From a checkpoint of a small transformer trained on Wikipedia: vocabulary 2048, biases.
MLP neurons of a small language model. Each row is named by its layer, matrix (up: input weights) and neuron, and shows model dimensions 160-255. Each number is 128 + 32 x the weight over its row's rms, rounded and kept within 0 to 255. Numbers have three digits each.
After each neuron's rows, "fires in" lists the words (lower case) most often at its 100 highest values on Wikipedia text that the model never trained on.

L3.up427:120176120127160141141082111168122104136084172119134109102101156107111171140118092128201192117138081100198193103073159146114148118148174080202056176140179200149131138144089205108170123104107148123157178100175166148142130156127092122096114078114092087092130150161112143111142160106113138103
fires in: "the", "goin", "one"

L3.up196:161135125110102094163183106092120126145140175130097098175121116125145065168119152116158161089112184152073146094127136178147162068093165134142142090146119093154120134128167156198121154130190069149138112148117143107141185127159169085104180124134115139183128098096126158155077144109082137158
fires in: "1", "2", "3", "location"

L3.up568:141113141084150142179178141157150197105167182131166183126098133128103157089147157129216108133114166107110090129068099140077136141194094134082157221144168124149144111144128098106125159019108110160167140070156109138082127110160141153137110121125126158168161171093066154141116100109113096166
fires in: "from", "0", "not", "also", "known", "first"

L5.up512:148103110134079144122122047109138111213156141165097080118171088130130165135178154123172113179130098153148105056109053143097135082169088096124118145111134099111130129172119135137126112111116041096111117114094193083154148144143154104155126162105105135187114127130115166079121171118153121132
fires in: "born", "at"

L3.up215:084164148171180185150116143144192211114136102160092127125113148111144136138119081037119084134079104102139153148125122126117118137155183122085076158155106096146110094105086194118109113054124162139114154151118081129129128122132143144152128131200075116177100150123116188127129189179157170159
fires in: "but", "while", "name", "historical", "when", "historic"

L3.up91:170135114181118160107107182132110088141169133122136154168071119201133173087130123068101106123158132137144139127149093097089121155114108073163119140125137174219133160140164139124058137182112141131166085145121169164175153177055117065129124118122104106070078091065079130100137137085071118098
fires in: "on", "the", "one", "railroad"

L3.up189:123110124166110158165048140134093103167141189096078157103157097153109173129154180104149142099120123154178118170106116158091120083106125147166100140129149184110097099207084168149093099139127156154157153186134166102125133158175074198122169112158131129156111134116105193150124139120103158175
fires in: "who", "however", "should", "taught", "soon"

L3.up432:184118135125071114149080166131109181161140063112108103151140123127194103168101097126115154056133154145162084083161139161101062154128101122069125114130154113141100143103087195101155171170117147087108152149171141158151114084182105165159072180125059123146114144094138147104065158072134142167
fires in: "to", "would"

L5.up1019:072137138207171138152145090120090104108143120110140105127115133044089107129132043203151138127138175153132085116103125096091154096123135089117178127194134113107086152149108076116128095086190129076130079098133156100112196191115141187096120093185160123132137120079112156134110147091077085136
fires in: "of", "a", "league"

L3.up431:210103114154098072163167071146126125154164127137130146105141095148110074123144056155128097137124117139112121156163141126035198094095102036143155133171092119139116139139116115147111136066143094131110118135129114076080192139095083136128098133114103171141179130111151170143143143146034089141
fires in: "to", "with", "against", "between", "toyota"

L3.up368:123109139093104080111123177130121104146096134124116149167129156159103118126168171144136167108125146160178127136143136154166097124175132087181101110170146156082137109116142142127101043131169176104132145157162158081121149142138107130131105139159148117095137084075126184116183118169065188146
fires in: "and", "or", "in"

L5.up595:127159105134112038055134105176077176118141114151095150112157083179125140195110078110176177082159139137149091106161139175128193083115122120179134136123212144126177093113144170078149183166092194144153183115101153144097062114121155135119129130102081145137147159168103086081101132176139094121
fires in: "to", "identify", "of"

L5.up157:128089182132143101121138136139186105192157150146112111090076114133137153163120094154113112116142072123091162174173134155023118116114128120138154160159144088148107159127154130125200119151156174148072130136158107164108133095157133082127140116077131125125116107122084151197098115114050137163
fires in: "s", "the", "from", "northern", "whose", "eastern"

L5.up594:143138108150167101120136165156176157188173160096117069160109152132112081124182114112117143126094156153079116125120165105141134115141125096118057094100233130123081158140135133152124189122137110164134105126122156078120176052120134106091089115129113132131124113195155181138084116134152114121
fires in: "there", "society", "historic", "historical", "theory"

L3.up261:209164097136052094115097130045065152137119130180086144190087153136219101112111163126116153150136108162116132183195150121150125119143111116124117120176132102178140067123097112177168200149139163099095183171135146110081115135136103123129111151090088135105068124118150141137160131150108117187
fires in: "of", "lexical", "to"

L5.up883:183102191175184091151136134150157122073095134112066155122135055160080149134153105100088089136173143107088173173090169122093152152129103070106090104133161147148152123170065168130119176119120177129087100084113195138104090091138082140127142105145107147161123115133093130174176111129113149129
fires in: "of", "the", "revolution", "its"

L3.up344:141122166166093139172166071138080148126087129137149094116222065107118069170122145101144165114078122127097122174104150204125126172156093095090122162100164110128086101130133116176087123127124116101143103202097167088079122125110149142085117127124088144164102165203155139115097106148094109143
fires in: "have", "had", "has", "number"

L3.up663:176134173108115143099091113127077118118109134092146116108174103157123105151185060189123158148131150098166125171146123104131103154119200126106091117147115162170171098156147124129095145107091144105133139091065166039111088209157195127127149107101125106149130154144102113165113098174104076152
fires in: "area", "areas", "land", "of", "in", "river"

L5.up859:104095145107148104142069065105083171103186130153203174175185136146152123116135093175052129117153107176161143150146190139141146153115120168139150196134163131150121148167121080141131188148099090191141178148157107135089136100086112107136169134136139109127141123150163082155180091189030146099
fires in: "to"

L5.up54:139124124117115162152174160076103139105130148158166157168138119192068098097117169109145104125118152172116140117151184116168145169151183107118102108106067068166145117124092122121103115177143115089139119156185057114091075131111092128117159151161055163124113180099157149173133139103103105101
fires in: "was", "territory", "on", "entered"

L3.up778:064163145101085141123110128133140141126191129180138101128152090149082133093090134159108161106166098171122110076204054143144150098181106071175156099091186138146147089150097143192144141158126088118133145129138111112080074154093099175161114163148064087134092138120152140093122158113150100136
fires in: "a"

L3.up625:158211166115123081090090083154154181112086121167116111120117153127198127103158158143110156084112131106116074149198121140152163147146168128130052168106098114116095154147116125158115125113135147152133100053143109098097103088045120100148173132160090124152127128092166148188138106131111166103
fires in: "states", "state", "chinese", "world", "security", "authority"

L3.up603:093121138103145113168148100119141095136166094136162080118152101141097133095093120125096103061156155083143111177140162108109157125112098109170048186137068162091181134138143088105158100159193169127105038126133156098126109182066159109121131143112081147087124093116131103128178146138138170126
fires in: "of", "them", "half"

L3.up508:158163157166053104135117131153145189093110151193143154134114143074136149142135097168108118141099107160136107094154137136156133159092214139175098190154117082182122120095128142134180117138115159110147155110163139182130143107147086149140147131102021125133085081082143108083107087135148192143
fires in: "were", "are", "a", "by"

L3.up279:184108143133164165129095153100082101150173171146134098109156105122128152121095161191159192086146153071139134117134102150113116130118153075101087154126069107140156132150150067122180157157136177101061098099119087140097119142162126069119152156133100117096160102119129169105067179118118223104
fires in: "in", "of", "model", "philadelphia", "stevens"

L3.up49:111107157128093081086092107162134148184121117098149116099160094133095201141106085166140149108094150107084112087114172142134135106111194155115120085085164118137087130145112166170113084153081086061147136074145106103163135131189083074133113073149146120186093123174142123088102046129126125078
fires in: "of", "daughter", "daughters", "although"

L3.up578:156171136100142018077104116125081148098113168129101120095161149147107178093149148112153172061122103112186121109107156060119099070129156156131058133139131060118097119107177113108240106089136106113135138119194206158161161108128113144101130132100133130109163114167087118098158164114171062086
fires in: "a", "as", "appointed", "deputy", "an"

L3.up332:114128160086190129135079108103114183172113137160095097088152087147098082178071094172157144065167076089091142140145118187126142125146110090142135174082087147171128102148184104154088156101151146153124154127155144088069169139098191111144121090194083137120156191137133137130072153102062113153
fires in: "of", "1", "tnt"

L3.up690:172075096178162099081056139160125121162123107140155138158170120047145101124149052121167113121130127102169102119103157168138097152160133116161116143087169125162125116111132124127099195121142160131115103121150116130128108159132155111144131161128065154096151135132167117120120132173153109195
fires in: "game", "games", "playing", "playoff", "season", "race"

L3.up353:074153100123067107146103133091119183188181140115103095155120113090142153166151104121125109158152163106160196136118100123113110153119093142163138128128137095112178105085100164107079184049167140109108118149072127121122044106105176140108133108109105109117108130153125167138140176150131115140
fires in: "have", "over", "has", "close", "long", "later"

L3.up187:084112120167100113149135094137087038099128154089129114116151146111112138125089104144167164145116155181127148154120093132112140126111127069169119105139129089128121100135093065110133083042124084075114126187164091168113103114126123059142135086153158144078154101171158136044135195101163135177
fires in: "at", "attended", "worked", "often", "attendance", "attention"

L3.up782:178133150168171101191146178032132155123166089100124112103113145133145151100148118135089099112138144136081108135121125101127151130064149141109111104115179142138157135088126108146114128105087143129101118075169097127045083135114113112121134085124084144155105104109136133122094098100101110216
fires in: "the", "their", "its", "according", "miles"

L3.up254:113162129092168081122116175130129162141085099089157183150122185113112146117117073133171150097111121142158097124178109149144140120179070079118099097093161136104097113165137072078158141141096090105128025061162148157154153137166171169135142129062132186150092125119042092091157137120119082180
fires in: "he", "that", "while", "we", "who"

L5.up359:102136186184186125087136120156159081122153131126152083135225154081095087166131107086115114157166166134097100192118138026082113126086140097114139102122119109175107172170097149124156152161138115123142152153147141136087115138104096064132143146141168113154083092117101101123103149120139085137
fires in: "these", "following", "one", "three", "two", "round"

L3.up798:088187132100138121139158128107162150115189174196132180112161168112140150185204112187134084135121064106081126164150165126097150162177171119070138146209116138204088116121130179210179109129106123119120182107130139085073114102129147132124115110175128164147136142087052126150111092112105085091
fires in: "none", "these", "early", "outside", "christine", "late"

L3.up165:156114159098143097148103121107126123089116152090153152125178128105103172132116153076184123077187210083088103074174133139030144147107194125151192100156149119102143130110119133150114121090126136111116088164181167147143141049150136151157168180097105149147130151135144111129140189105078124107
fires in: "a", "an", "to", "involved"

L3.up203:149113169154113050115118099136110132153099138141104119167146150143053092093080126080157098081140157173121163154162131100177133158103130127100102133098101146098125193124179158163115178110117131072166178136127154167145092092158113156070099093093130148113108152144139108123116144142123093138
fires in: "as", "with", "of", "to", "at", "on"

L5.up933:164141141113129095122207138058149146117127175140152104116083177153076076122077104093099173127168131135084220088155175167127138126109079098120143097103158192137209125142142067146099136073117135117147160106167138155175162075103131114087102121135092158110140059104177158138100087134108142156
fires in: "the", "guitar", "these"

L3.up840:075125131147128090160104135157112142101113146110146138134171070123105182135088139170161115156121065165119120152181154161150137131076098121127091127160108093085138143177150163159112114107089129109165101102144189118104132096109112104150139127114104156129179110067123141087127138139109187105
fires in: "of", "by", "3rd", "offered", "scoring"

L5.up271:116094139169135111089143127194186101133079095167096111141120145068101131185094057184151127158116115097129131175123161125141127159152210157113077140175067127155129160104135056101124115140107121140041117098182086123083135138140119131119120127093136135114171119103076112089128173141150157151
fires in: "s", "class", "the", "greek", "greece", "its"

L3.up942:174090140158101090111160091168081126173050081158142127133151099166092156125142061164195049059099141135172120176128135172138181110144086155122141125077131125168075128108172207111114112150119097159103150121113119129109098124132104131099151134144089160116104105133090167158110156133141081112
fires in: "of", "northern", "since"

L3.up21:201106152089105078163070164110111099120110091127164133136154116158111170133142209165150120157135111148149101096117143122079112121121138078098115075155141086155111099126151203113130129124148168146151136147115168100124164117140142112066156188099142153171120141130122132114135083106129095112
fires in: "in", "at", "during", "as", "due"

L3.up672:099113106172163053172059120078120130122126155167134121054168182185155115168089146169125125112141106163083133128110103105129158115187128179161103101145143177185092157118073104115119208111107093112145122084144126158093136122097115088118171150110137111140128129106162162106154126120083133187
fires in: "of", "social", "special", "s", "original", "currently"